Part of a small language model's weights.
Size: 16 layers, width 256, vocabulary 512, 6.05M parameters.
Architecture: LayerNorm before each block, biases.
Training: a variant of Muon for these matrices, 249M tokens, 10827 steps.
MLP neurons of a small language model. Each row is named by its layer, matrix (down: output weights) and neuron, and shows model dimensions 96-191. Each number is 200 + 30 x the weight over its row's rms, rounded and kept within 0 to 999.
After each neuron's rows, "fires before" lists the tokens most often just after its 100 highest values on Wikipedia text that the model never trained on.

L12.down175,199,189,290,153,195,198,250,214,178,172,182,228,211,187,178,204,204,161,159,187,223,211,175,202,185,186,205,178,269,187,189,237,149,229,170,171,194,216,199,235,197,203,186,228,202,153,214,164,184,169,136,205,194,214,191,258,230,171,213,265,218,285,165,194,254,205,151,183,216,194,217,223,162,178,187,146,221,193,274,195,204,214,194,215,200,135,150,201,215,165,203,184,180,193,224,229
fires before: "u", "ch ", "b", "ec", "ay ", "pr"

L8.down128,196,196,184,217,166,230,245,193,155,213,247,157,175,216,198,163,225,207,272,194,156,224,216,179,194,208,204,241,213,145,202,156,214,208,183,189,236,221,166,184,170,213,222,178,184,237,226,220,191,152,240,211,252,206,161,224,234,167,188,220,224,182,187,185,204,278,215,208,128,201,223,237,216,239,192,225,174,234,189,204,182,193,273,147,208,186,202,210,149,164,180,181,218,236,153,170
fires before: "k", "st", "k ", "t ", "d", "ch "

L9.down331,226,183,233,257,185,186,191,157,208,176,197,223,125,165,177,201,249,219,178,228,184,209,216,272,248,216,194,177,189,173,156,219,184,206,159,217,309,179,211,203,210,200,195,201,175,184,195,224,235,215,184,181,230,202,165,229,181,193,260,201,209,189,148,138,191,183,164,225,212,188,184,124,144,192,177,178,188,212,202,164,210,184,178,248,177,186,188,156,164,156,228,176,182,215,156,217
fires before: ", ", "–", "0 ", "8", "1"

L9.down141,182,216,188,243,208,170,174,219,201,204,231,175,148,220,205,185,236,146,214,175,217,212,244,176,182,200,171,197,196,169,192,225,208,159,219,199,230,197,213,218,183,181,200,113,208,260,167,192,231,251,248,195,236,211,177,277,159,212,212,207,126,211,170,179,183,195,253,196,152,210,213,201,205,224,236,216,187,166,185,134,205,209,230,226,205,172,150,232,208,191,193,162,243,219,134,219
fires before: "b", "k", "it", "ch ", "k ", "uc"

L2.down277,226,166,252,228,173,227,216,203,169,207,226,201,195,210,262,228,223,220,164,201,228,194,195,172,192,257,241,180,181,170,202,169,215,256,223,172,215,208,212,193,217,187,203,205,192,207,132,231,199,163,202,174,247,161,206,206,212,143,197,275,162,189,166,184,173,220,216,235,159,185,175,152,176,238,194,132,222,167,201,229,219,204,178,209,203,202,200,195,182,247,185,246,188,181,199,226
fires before: "is", " ", "s", "sp", "ay"

L9.down119,211,204,244,188,202,248,203,163,220,181,197,195,220,197,202,164,177,206,171,161,157,232,196,201,148,216,237,175,149,198,212,198,243,212,188,196,220,189,191,199,226,195,238,186,214,269,178,190,182,169,153,225,208,183,198,195,252,254,234,257,163,195,240,176,217,194,224,214,220,164,147,224,168,224,209,197,146,237,154,172,164,162,220,172,180,181,187,150,220,218,196,207,213,203,194,223
fires before: "ed ", "\n\n", "t", "s ", " ", "as"

L11.down339,217,174,224,180,223,257,192,143,157,233,190,205,211,185,178,251,206,207,175,195,196,202,220,187,196,236,183,150,255,159,201,206,182,185,227,205,251,236,214,213,202,201,184,166,201,156,161,183,206,232,182,144,203,228,219,204,207,186,199,245,199,214,222,176,200,164,188,215,248,167,280,229,198,172,183,183,211,183,213,195,228,127,194,200,180,181,138,181,237,209,190,208,204,180,227,215
fires before: "e ", "ing ", "en ", "ation", "ed ", "for"

L8.down28,161,169,285,210,193,149,219,195,181,202,200,213,246,194,200,236,157,155,198,181,214,180,247,201,165,186,167,213,226,248,201,182,163,187,201,194,203,233,201,226,214,233,209,205,197,223,249,236,167,217,217,202,200,176,212,156,182,168,217,211,204,171,233,166,214,197,242,212,223,218,171,185,138,181,221,174,210,164,199,164,200,223,233,190,212,210,158,156,174,222,160,204,172,206,175,203
fires before: "ev", "e ", " ", "l", "as", "it"

L2.down33,227,194,164,219,147,231,219,243,194,182,239,177,190,233,171,194,160,219,227,223,138,193,228,181,206,207,212,213,212,205,161,137,218,218,245,226,207,144,174,167,209,239,205,168,225,225,217,181,168,172,209,184,239,179,153,238,203,137,227,219,205,253,219,189,220,245,187,254,184,139,280,165,175,205,198,200,174,171,189,195,196,184,208,202,203,263,192,196,196,248,210,197,199,207,181,257
fires before: "k", " ", "k ", "le ", "h", "c"

L11.down128,229,213,175,221,176,224,183,268,220,191,181,208,200,199,241,184,199,198,177,219,164,181,234,178,193,184,189,140,198,183,257,180,189,139,198,197,181,222,148,221,206,162,208,169,241,182,229,172,206,174,199,243,170,202,214,180,213,199,214,210,169,238,245,210,154,211,244,157,207,256,184,173,167,185,176,232,186,214,204,178,223,235,186,227,251,206,216,205,234,195,220,218,171,157,191,170
fires before: "ed ", "er ", "ation ", "er", "ation", "en"

L6.down268,194,171,241,238,156,183,200,170,206,179,176,183,293,141,169,189,234,236,182,196,179,176,260,184,212,242,150,186,218,186,245,148,279,176,198,196,180,205,223,238,185,278,211,170,186,178,223,190,187,220,213,216,208,213,149,216,202,187,236,233,163,176,181,179,248,209,197,185,172,172,205,182,203,174,182,205,192,198,186,208,169,270,178,160,136,204,214,173,247,207,264,246,197,230,248,200
fires before: "s ", "s", "or", ")", "iv", "ed "

L8.down56,225,202,192,167,207,282,182,180,183,216,195,234,213,214,143,202,240,236,195,169,158,195,229,171,264,252,189,161,196,194,150,169,218,168,208,177,250,220,202,187,221,201,194,221,192,222,220,237,249,150,173,218,177,224,216,157,180,187,193,237,231,193,170,193,151,150,177,229,228,228,175,182,190,168,235,232,244,222,185,252,191,243,211,242,227,185,224,230,201,190,141,181,148,174,248,175
fires before: "u", "i", "al ", "e"

L3.down301,174,220,246,188,216,152,236,224,199,178,167,189,189,184,155,240,173,241,173,223,228,203,143,180,221,271,230,157,237,152,233,261,189,207,209,184,259,214,228,212,226,168,204,191,200,195,174,243,171,185,217,179,208,233,223,201,221,220,218,213,207,158,225,183,244,192,209,250,185,171,196,248,180,162,215,230,215,227,248,214,208,186,218,202,234,219,248,167,167,217,216,172,186,188,190,193
fires before: " ", "s ", "s", "ip", "ul", "in"

L2.down177,227,141,221,232,156,203,198,150,216,201,236,211,118,169,128,236,197,156,212,260,219,227,168,246,205,187,210,193,184,210,185,223,184,190,192,240,239,252,186,234,215,176,171,210,210,244,239,177,211,147,148,238,211,213,230,173,225,165,242,185,250,229,188,233,209,202,243,255,222,214,183,148,189,175,229,183,185,183,197,230,179,200,184,252,249,214,180,206,199,176,145,162,191,208,212,196
fires before: " ", "y ", "i", "k", "k ", "t "

L5.down216,186,192,186,216,206,272,228,117,195,161,203,216,214,225,282,224,177,196,194,234,213,160,232,218,206,238,199,247,223,220,188,206,241,157,186,183,191,184,202,189,175,183,200,197,191,207,195,232,274,162,166,236,178,210,238,157,182,190,177,180,168,182,222,195,173,202,182,226,197,186,216,214,197,165,151,246,224,219,194,205,153,219,223,164,160,191,194,195,172,228,190,207,195,208,165,233
fires before: "ers", "ed ", "ag", "es ", "ic", "ing "

L9.down80,218,189,266,254,214,197,156,146,210,237,210,203,169,207,230,195,242,247,195,179,211,208,165,148,184,180,233,157,230,166,164,206,205,185,201,183,188,137,211,158,171,223,192,220,213,226,217,197,184,177,157,191,175,176,227,195,138,159,164,164,202,186,252,176,151,230,200,204,190,206,208,235,193,220,249,223,189,182,225,226,159,191,182,212,220,236,197,226,184,179,145,213,183,184,201,226
fires before: "e ", "e", "tic", "ic ", "ti", "ing "

L9.down297,176,171,186,246,223,202,179,134,223,243,235,212,199,233,198,249,148,154,208,164,171,223,188,227,235,224,182,198,201,184,151,238,175,208,163,224,217,182,200,207,193,207,193,201,235,251,196,193,209,216,223,224,230,240,206,192,206,189,174,233,239,235,187,204,177,180,206,216,184,235,213,216,194,141,189,169,256,229,171,166,153,171,175,192,166,174,196,191,236,274,169,183,203,155,237,148
fires before: " ", ", ", "s ", "S", "A "

L13.down335,216,198,210,248,226,244,214,175,211,156,176,260,112,204,226,178,238,184,120,187,196,167,176,223,192,183,155,165,258,199,216,154,217,188,152,145,145,203,216,180,196,198,168,189,181,197,193,243,183,190,146,232,229,202,140,195,204,177,199,192,218,205,230,216,177,246,161,190,258,188,220,258,214,212,190,202,230,227,232,229,250,217,205,259,206,214,200,212,207,210,158,175,195,161,193,183
fires before: "e ", "m ", "i", "e", "m", "es "

L12.down180,185,215,322,203,227,211,199,198,209,161,195,250,174,118,160,170,213,199,231,183,228,189,188,215,108,195,214,195,173,205,238,141,271,167,214,203,220,224,161,199,198,205,173,184,175,217,228,208,197,219,211,188,229,213,188,244,200,126,210,175,152,232,198,181,171,224,261,198,217,202,183,206,179,214,233,192,164,235,227,205,196,154,211,194,218,212,235,185,282,201,201,211,171,215,207,212
fires before: "t", "|", "ed ", "er", "rec", "l"

L6.down333,201,193,251,166,198,250,210,170,219,172,186,213,230,193,217,183,257,171,170,196,200,203,215,146,213,251,255,194,173,200,172,212,201,153,200,151,188,227,241,173,213,178,188,161,228,202,208,247,172,212,231,276,160,183,261,177,130,174,147,187,193,187,200,159,221,233,205,215,134,170,229,253,206,205,199,177,193,211,200,227,159,195,188,237,177,222,215,138,207,227,150,216,179,201,227,176
fires before: "ed ", "n", "ing ", "es ", "er"

L6.down459,214,222,168,181,186,241,257,184,215,217,168,224,205,198,178,157,217,204,208,191,160,175,186,204,180,244,207,206,163,176,197,160,141,247,199,196,191,217,247,206,170,216,221,114,170,257,189,238,219,155,249,204,202,201,191,221,222,183,174,182,221,207,189,189,231,151,171,240,136,221,204,213,211,167,230,154,216,229,177,221,165,171,200,210,178,193,180,184,238,136,175,180,184,200,161,216
fires before: "| ", "|", " ", "S", "C"

L9.down220,179,215,220,214,174,229,202,212,251,164,183,155,207,168,198,106,254,237,206,220,204,198,213,178,235,258,200,211,214,191,157,135,201,167,176,214,204,185,192,167,137,234,191,175,198,215,204,198,211,155,184,202,212,229,215,178,192,182,219,188,171,197,206,163,206,253,211,166,209,226,174,239,191,199,205,203,198,232,201,253,198,198,200,208,131,159,198,218,203,147,191,196,168,248,197,180
fires before: "ing ", "ed ", ", ", "s ", ". ", "ly "

L3.down163,221,208,197,223,225,126,225,243,189,215,165,172,184,205,162,249,180,245,190,238,226,179,191,168,201,172,218,209,185,189,203,229,195,212,194,248,223,179,191,224,195,179,231,159,242,246,201,179,218,163,247,146,162,138,165,238,216,162,201,214,216,248,217,269,229,218,161,187,226,179,200,198,200,190,177,218,201,179,157,222,212,219,182,172,173,234,196,240,215,151,217,178,254,215,247,255
fires before: "uc", "en", "ed ", "n"

L5.down499,223,152,175,163,168,218,199,148,177,194,190,167,219,230,182,189,255,196,228,160,187,264,160,178,153,198,178,218,195,259,199,184,198,275,203,182,193,218,211,158,224,265,182,186,222,205,225,218,159,180,213,225,224,241,171,221,184,198,249,206,241,209,181,158,196,148,201,195,181,201,271,140,163,231,216,229,186,182,270,183,192,174,240,226,210,165,195,218,165,203,147,170,205,235,205,270
fires before: "n ", "g", "ov", "n", "r"

L6.down284,220,193,281,202,173,202,199,185,238,207,209,215,209,226,160,189,174,191,192,240,224,242,196,181,186,217,177,185,184,199,198,193,208,221,190,157,154,217,220,216,258,222,181,219,190,214,202,230,191,235,217,223,209,172,245,194,163,212,209,183,189,249,200,150,197,170,178,237,166,216,254,206,224,210,225,229,187,197,219,242,182,184,230,168,208,214,174,125,222,137,207,192,231,209,291,229
fires before: "g", "ed ", "k ", "ing ", "es ", "e"

L3.down508,229,222,239,240,220,225,195,232,195,218,220,196,214,177,192,165,175,198,232,274,259,154,199,148,232,177,198,230,180,168,252,138,187,216,188,156,188,152,178,266,176,188,144,151,199,222,129,143,201,235,198,209,195,219,175,163,177,234,208,207,200,178,153,201,178,216,208,171,156,219,176,212,199,174,208,145,207,227,177,262,244,210,180,204,221,232,205,254,188,225,177,197,221,200,205,179
fires before: "s ", " ", "t"

L12.down405,203,166,133,175,215,212,208,187,179,181,265,214,220,198,190,200,191,169,213,200,264,197,212,183,235,274,195,181,230,191,225,193,187,187,219,161,210,220,196,224,219,230,186,212,220,258,204,252,196,204,154,295,248,247,198,219,212,192,180,175,189,186,201,193,188,186,160,187,205,185,233,201,154,198,183,218,208,208,196,201,218,228,214,196,210,241,209,185,155,190,180,186,248,168,215,227
fires before: "i", "e", "om", "e ", "ther ", "tion"

L5.down163,205,178,204,132,218,180,136,182,169,216,198,219,194,190,183,220,172,201,142,170,180,220,233,196,228,191,212,164,200,219,167,135,218,152,159,168,190,192,220,196,200,229,189,267,177,216,248,183,161,188,189,183,244,240,129,192,188,220,212,200,253,204,194,230,184,208,131,182,224,253,145,195,211,198,232,257,186,210,218,217,216,206,234,238,181,258,138,211,192,212,146,225,224,185,196,145
fires before: "i", "e", "es ", "e ", "ers ", "al "

L8.down464,247,235,216,215,214,233,203,212,211,184,216,227,207,215,160,146,215,219,213,181,217,201,237,243,240,169,173,183,218,202,171,188,228,211,195,240,169,144,228,187,202,194,204,193,225,222,194,166,229,192,148,215,223,185,165,204,270,220,190,179,212,218,236,174,183,235,213,193,234,244,231,200,169,178,201,153,276,142,228,211,206,228,223,209,169,188,248,213,220,231,187,166,171,224,217,184
fires before: "ed ", "ent", "i", "e ", "ity ", "en"

L6.down468,162,211,199,214,234,217,193,173,184,200,250,268,189,225,198,225,259,231,213,217,225,204,195,170,180,275,179,223,208,210,147,237,242,190,229,180,200,205,225,183,143,187,204,160,159,222,169,204,136,203,243,219,202,186,189,252,167,182,186,208,221,216,216,241,223,198,159,187,172,176,265,229,150,240,215,206,239,236,178,219,220,168,206,161,181,260,191,170,205,221,221,192,166,175,207,181
fires before: "es ", "d", "er", "st", "le"

L11.down143,193,183,208,199,214,179,255,185,190,210,213,198,183,203,185,237,198,212,245,203,241,163,145,230,245,251,203,248,153,227,166,246,151,173,139,216,204,219,235,175,261,165,218,208,230,210,185,181,198,195,231,163,166,197,223,239,187,172,190,201,255,239,238,209,201,214,144,255,214,221,188,163,223,169,164,243,227,235,178,236,131,243,199,229,178,167,203,207,180,203,184,208,199,187,196,224
fires before: "er", "er ", "av", "as ", "ad ", "k"

L6.down474,234,175,229,218,195,206,239,195,211,173,236,224,175,155,199,212,190,207,147,186,206,183,195,237,236,194,214,239,226,141,167,138,268,162,195,155,226,135,190,236,210,142,145,227,190,194,160,185,179,235,165,218,180,223,243,195,240,186,175,248,181,185,176,213,200,137,224,205,170,207,187,194,179,228,188,175,159,169,225,198,207,218,154,175,227,210,221,246,182,250,197,164,206,199,222,182
fires before: "w", "t"

L12.down286,201,183,139,181,232,231,236,224,204,235,205,150,164,176,190,206,237,174,236,267,187,207,217,207,225,191,164,177,228,259,222,164,219,182,184,187,196,228,182,209,210,238,229,216,117,170,189,196,176,225,163,213,185,161,197,187,219,233,175,207,224,215,225,179,215,194,219,183,222,251,193,238,199,186,186,210,228,219,236,191,165,209,160,189,220,202,247,209,209,204,210,247,173,148,184,240
fires before: "t ", "tion", "tion ", "t", "ti", "c"

L13.down319,201,220,181,201,224,163,189,174,191,167,231,233,162,199,229,268,178,204,173,206,260,197,187,287,211,236,213,197,174,159,191,203,196,201,221,264,268,227,197,172,276,217,202,183,224,201,185,174,156,221,186,217,195,197,230,251,196,175,209,189,204,154,219,238,182,191,152,237,252,175,176,136,226,178,218,149,155,248,230,176,202,190,216,214,130,192,183,207,166,218,212,229,184,244,226,242
fires before: "er", ", ", "er ", "for", "1"

L5.down165,205,239,258,265,174,162,208,217,170,133,214,221,175,212,193,248,245,185,161,206,184,166,203,233,238,197,196,209,194,208,280,166,245,219,181,189,273,198,206,195,159,188,247,200,171,197,248,214,197,196,213,162,243,235,211,250,206,139,237,221,266,206,218,225,214,170,188,173,171,219,177,238,206,139,198,209,245,255,181,195,203,198,224,202,226,205,245,187,201,210,238,214,251,156,213,216
fires before: " ", "| ", "N", ")", "S"

L2.down127,215,198,269,209,161,197,222,157,201,196,204,191,173,160,186,183,214,209,224,190,210,212,166,204,168,221,188,239,188,217,203,197,247,221,190,190,217,214,183,244,176,199,259,171,168,174,179,225,238,160,247,233,170,191,186,218,202,216,194,189,219,152,220,213,246,167,235,204,182,190,186,209,191,174,250,191,201,186,222,170,137,192,244,292,232,172,207,185,211,219,204,180,190,173,206,256
fires before: "| ", " ", "- ", "ec"

L8.down440,215,218,207,159,208,216,196,251,173,193,212,184,137,176,205,217,229,188,179,170,205,183,190,170,211,198,196,146,168,187,176,183,205,173,183,190,182,224,167,200,285,199,226,237,183,176,245,169,134,198,144,220,161,206,201,189,177,191,229,185,151,213,228,190,192,222,268,203,216,202,244,167,196,154,196,237,219,207,207,267,247,194,159,167,154,200,200,164,217,228,232,242,194,171,136,219
fires before: "tion", "o ", "al ", "tion ", "ed ", "er "

L13.down83,235,194,105,188,173,215,225,210,167,152,220,172,173,166,221,217,198,209,184,146,189,206,243,181,198,177,214,217,246,249,197,160,241,273,195,154,252,103,223,161,257,203,171,193,213,187,217,169,199,207,229,187,206,189,205,230,120,228,208,188,213,192,215,187,195,176,203,210,232,151,203,205,277,224,166,179,206,226,150,176,172,182,206,206,210,180,225,204,182,169,174,190,177,191,149,283
fires before: "n", "n ", "p", "per", "f", "r"

L2.down369,209,273,174,227,210,225,228,229,179,202,215,193,183,220,200,236,176,189,183,228,188,225,148,244,207,199,186,208,202,211,186,213,150,210,240,225,211,215,190,219,226,230,147,237,226,291,196,136,231,246,166,221,197,247,207,228,198,211,238,211,226,191,196,168,256,143,214,216,234,165,181,189,122,140,195,208,219,225,185,212,177,237,243,227,248,228,199,212,210,209,189,162,203,170,190,167
fires before: "i", "og", "v", "di", "in"

L6.down358,222,177,233,216,237,206,147,198,257,206,206,197,244,182,209,181,251,188,200,210,179,152,224,171,237,164,243,222,151,158,165,221,209,181,235,153,166,209,240,254,200,230,154,175,204,252,168,204,210,176,207,172,192,187,248,132,176,215,163,250,214,225,230,231,234,201,152,189,171,210,261,178,168,221,167,232,226,267,225,254,208,181,187,234,183,195,234,217,246,213,166,165,149,226,191,183
fires before: "t", "s", "si", "te", "ed ", "tion"

L6.down23,174,211,281,204,215,191,202,151,205,194,181,215,201,204,178,215,202,200,235,209,205,232,187,244,246,264,154,196,222,177,135,159,194,174,143,193,235,234,240,207,200,177,196,203,168,243,214,209,187,176,200,196,179,245,216,170,213,163,238,161,192,165,129,171,189,209,154,266,248,190,218,152,201,151,175,190,218,241,216,209,179,213,260,215,165,192,239,175,180,220,245,178,164,194,273,151
fires before: " ", "er", ", ", "w", "t ", "s "

L9.down283,206,154,184,140,196,208,178,161,158,201,203,202,196,208,136,194,226,215,185,178,255,221,173,228,251,204,193,115,229,137,226,167,244,220,235,218,213,200,174,230,232,203,183,204,257,180,212,159,206,164,207,197,181,217,166,154,225,132,175,194,164,224,212,245,225,210,159,147,188,154,225,232,171,206,161,252,192,208,208,193,186,191,209,243,193,185,204,201,201,182,160,234,195,131,250,213
fires before: "e ", "i", "ity ", "e", "el"

L5.down466,219,268,267,183,263,241,214,212,213,197,184,212,175,180,166,220,176,175,161,216,183,232,216,215,259,226,184,175,220,319,191,192,189,169,180,229,224,214,250,219,158,195,155,176,209,195,180,181,220,182,209,233,200,203,212,198,174,226,197,232,177,211,164,179,193,195,187,223,185,181,171,197,259,159,160,275,229,177,174,168,204,179,153,222,255,178,155,241,233,207,211,222,187,216,155,225
fires before: "n", "t ", "t", "ted ", "e", "s"

L12.down262,173,200,247,242,246,178,196,169,213,164,180,238,198,121,215,174,173,226,139,199,234,206,228,224,191,228,179,153,149,155,213,149,167,180,218,219,207,200,244,225,179,177,268,182,177,221,232,241,195,191,175,191,266,197,205,199,173,190,233,267,198,193,233,215,204,207,193,182,240,181,222,265,213,254,237,231,204,212,216,185,195,230,143,198,177,214,167,227,203,193,161,196,215,224,158,232
fires before: "e", "e ", "oun", "el", "er"

L11.down28,203,187,216,262,144,152,190,206,191,207,237,171,173,150,152,188,225,211,181,220,171,180,183,183,230,250,160,172,243,174,230,228,193,233,217,237,221,252,196,232,243,137,236,196,170,215,169,228,226,175,217,202,212,218,248,232,229,197,222,246,245,229,167,197,206,235,193,254,189,168,149,164,182,242,241,166,162,193,199,189,198,202,188,173,186,172,138,168,190,228,179,235,155,173,203,174
fires before: " ", "op", "s", "s ", "ent", "y "

L2.down58,164,146,251,230,232,140,219,264,156,194,157,193,202,194,194,164,231,238,184,208,223,234,192,203,251,197,195,240,158,223,239,162,214,205,189,166,255,206,185,242,158,162,134,186,175,231,205,209,252,222,170,181,206,192,156,169,209,171,219,272,220,176,224,198,207,160,184,210,193,212,174,222,184,212,193,196,206,188,191,187,197,153,205,172,217,250,157,143,203,204,148,227,153,180,195,219
fires before: "l", "ent ", "st ", "e ", "ent", "i"

L6.down428,186,180,160,192,161,215,248,214,147,223,185,206,194,197,232,242,205,205,227,213,215,205,242,215,277,247,190,171,265,196,206,216,193,130,212,214,241,218,175,221,201,200,220,182,158,169,191,186,193,189,194,173,215,206,181,205,232,167,245,196,188,130,202,231,230,219,207,187,195,157,241,186,216,157,230,190,185,168,231,249,184,158,174,197,152,158,257,223,240,228,203,182,184,197,206,169
fires before: "en ", "| ", ", ", "ing ", "on "

L11.down90,227,150,189,212,222,184,228,196,181,184,257,180,181,221,176,224,253,208,148,199,206,168,171,226,213,206,204,170,208,174,225,207,230,201,179,217,206,210,212,204,192,161,171,207,216,187,207,216,209,248,157,167,223,166,249,234,191,161,240,173,214,155,188,160,201,199,207,235,186,148,207,191,157,279,237,166,225,196,195,208,161,214,164,211,254,145,170,176,194,195,167,227,198,225,154,181
fires before: "y ", "ir ", "e", " ", "ent "

L9.down432,239,178,249,160,212,170,203,146,220,171,207,223,175,208,172,182,218,148,181,197,196,170,221,216,194,240,172,203,240,195,214,183,165,211,143,150,137,189,214,273,248,238,157,208,174,219,226,207,176,214,161,179,192,201,222,196,242,190,169,253,268,221,174,199,191,210,170,193,224,212,235,215,172,191,208,219,212,183,221,157,162,233,240,171,192,180,182,197,186,231,183,198,201,164,181,183
fires before: "e ", "e", "es ", "ed ", "es", "ing "

L8.down244,200,171,160,241,221,232,246,231,246,150,202,190,195,166,240,182,245,197,208,204,203,173,206,204,193,223,206,248,189,217,217,180,253,247,194,137,235,231,202,226,163,169,205,177,211,173,175,175,168,278,176,173,235,200,169,204,182,172,186,230,128,214,155,187,239,241,177,208,159,235,180,189,213,191,170,199,205,155,177,201,247,230,213,236,192,223,168,176,153,241,231,177,201,233,197,185
fires before: "c", "ti", "ed ", ": ", "m", "t"

L3.down151,180,177,176,239,171,205,241,245,159,140,255,176,191,202,234,217,166,188,186,257,203,129,160,220,233,184,183,196,192,158,197,194,209,239,244,204,188,200,176,242,169,172,185,186,202,189,173,212,221,214,228,220,181,152,222,183,190,183,224,232,177,203,187,198,135,189,277,208,197,153,199,216,154,190,206,288,204,226,181,208,226,211,157,159,193,241,213,223,177,207,222,218,250,219,192,225
fires before: "f", "t", "g"

L8.down432,206,219,207,259,197,184,259,218,139,161,166,221,169,159,158,201,212,134,156,209,254,180,143,191,201,191,207,231,199,161,223,209,256,218,199,211,170,160,211,262,181,196,195,181,191,185,148,221,221,207,200,210,191,220,227,141,177,198,181,216,184,194,186,248,153,225,214,224,192,145,231,199,247,227,160,174,221,176,196,225,223,264,213,218,149,214,219,229,159,241,145,138,158,203,219,193
fires before: "s", "s ", "ent", " ", ": ", "–"

L2.down417,175,213,200,207,200,227,211,232,186,176,227,239,188,180,210,182,172,196,193,223,156,240,241,193,205,151,200,191,188,222,193,210,162,212,247,279,224,243,172,252,214,265,175,197,160,174,221,169,269,189,194,201,212,153,200,190,217,180,199,148,222,222,211,211,216,223,180,149,210,189,150,219,222,149,190,205,212,193,178,195,224,233,187,202,241,195,153,229,218,197,247,200,196,179,207,188
fires before: "t", "t ", "tr", "c", "ted "

L5.down208,229,222,209,186,151,216,188,181,184,174,177,167,215,157,243,186,190,209,234,180,179,183,163,162,205,223,208,212,178,168,185,173,208,233,200,119,179,205,179,184,219,243,241,188,222,213,212,241,174,218,208,177,236,203,156,163,204,257,222,183,133,206,175,177,199,141,214,194,225,226,211,184,220,173,252,253,200,236,131,181,193,195,225,204,155,191,179,178,177,182,172,164,178,158,162,206
fires before: "ed ", "s ", "ing ", "ed", "st", "in"

L5.down128,201,173,220,209,232,224,210,188,137,194,216,192,191,124,172,182,185,205,222,209,198,239,217,246,181,184,229,193,263,127,177,196,203,216,236,199,169,195,172,173,175,216,244,186,226,227,219,196,189,212,183,189,161,222,172,161,200,192,211,134,218,165,188,164,222,167,203,253,219,201,186,172,219,194,168,183,256,210,206,209,247,227,210,225,198,153,193,195,203,230,229,162,179,131,207,166
fires before: ", ", "s ", "es ", " ", ". ", "ly "

L6.down308,188,197,197,206,207,156,165,179,194,196,199,190,153,223,189,189,208,201,168,225,231,204,147,214,179,170,206,171,232,229,246,227,187,207,190,232,239,206,225,212,259,204,238,260,222,173,195,193,257,207,169,202,232,207,189,145,226,210,171,212,187,173,212,210,210,242,246,281,177,212,159,218,196,169,187,177,194,172,188,210,157,173,242,216,242,208,210,223,137,220,241,158,224,216,217,256
fires before: "g ", "e ", "s ", "er ", "in", "o"

L8.down251,263,226,216,227,227,209,239,236,220,222,257,173,161,190,155,193,168,202,236,173,156,173,186,230,191,233,143,249,221,165,218,222,204,155,157,241,232,183,170,221,178,200,174,234,199,184,168,198,157,260,186,218,248,211,163,188,206,197,231,186,156,150,215,162,208,161,211,244,147,187,168,216,159,211,232,218,169,209,251,204,170,234,185,182,208,194,204,168,203,223,198,194,238,178,186,165
fires before: "e", "e ", "og", "el", "i", "ation "

L9.down112,227,183,197,177,224,197,208,159,262,190,206,218,197,222,194,207,220,199,203,159,134,215,197,238,207,176,250,196,215,210,156,179,146,199,195,219,230,212,261,229,237,235,200,220,239,213,204,178,189,215,209,222,181,205,243,216,172,192,206,172,195,182,147,185,214,225,158,233,213,208,189,262,255,240,183,183,253,196,185,255,188,210,229,226,200,146,157,129,225,190,230,220,183,154,187,188
fires before: "ing ", "ed ", "s ", "s", "em", "es "

L6.down193,170,182,194,221,194,200,244,187,197,196,195,170,155,172,194,193,270,194,222,114,223,220,185,177,190,242,167,140,230,189,181,211,208,205,236,218,159,198,186,192,205,182,178,222,140,220,214,182,197,152,196,235,147,184,198,202,181,170,242,180,217,184,258,187,167,241,189,222,161,193,211,161,186,227,211,197,140,248,186,213,229,221,220,234,246,257,224,222,213,218,175,283,161,214,211,168
fires before: "il", "ember ", "t", "om", "tr", "is"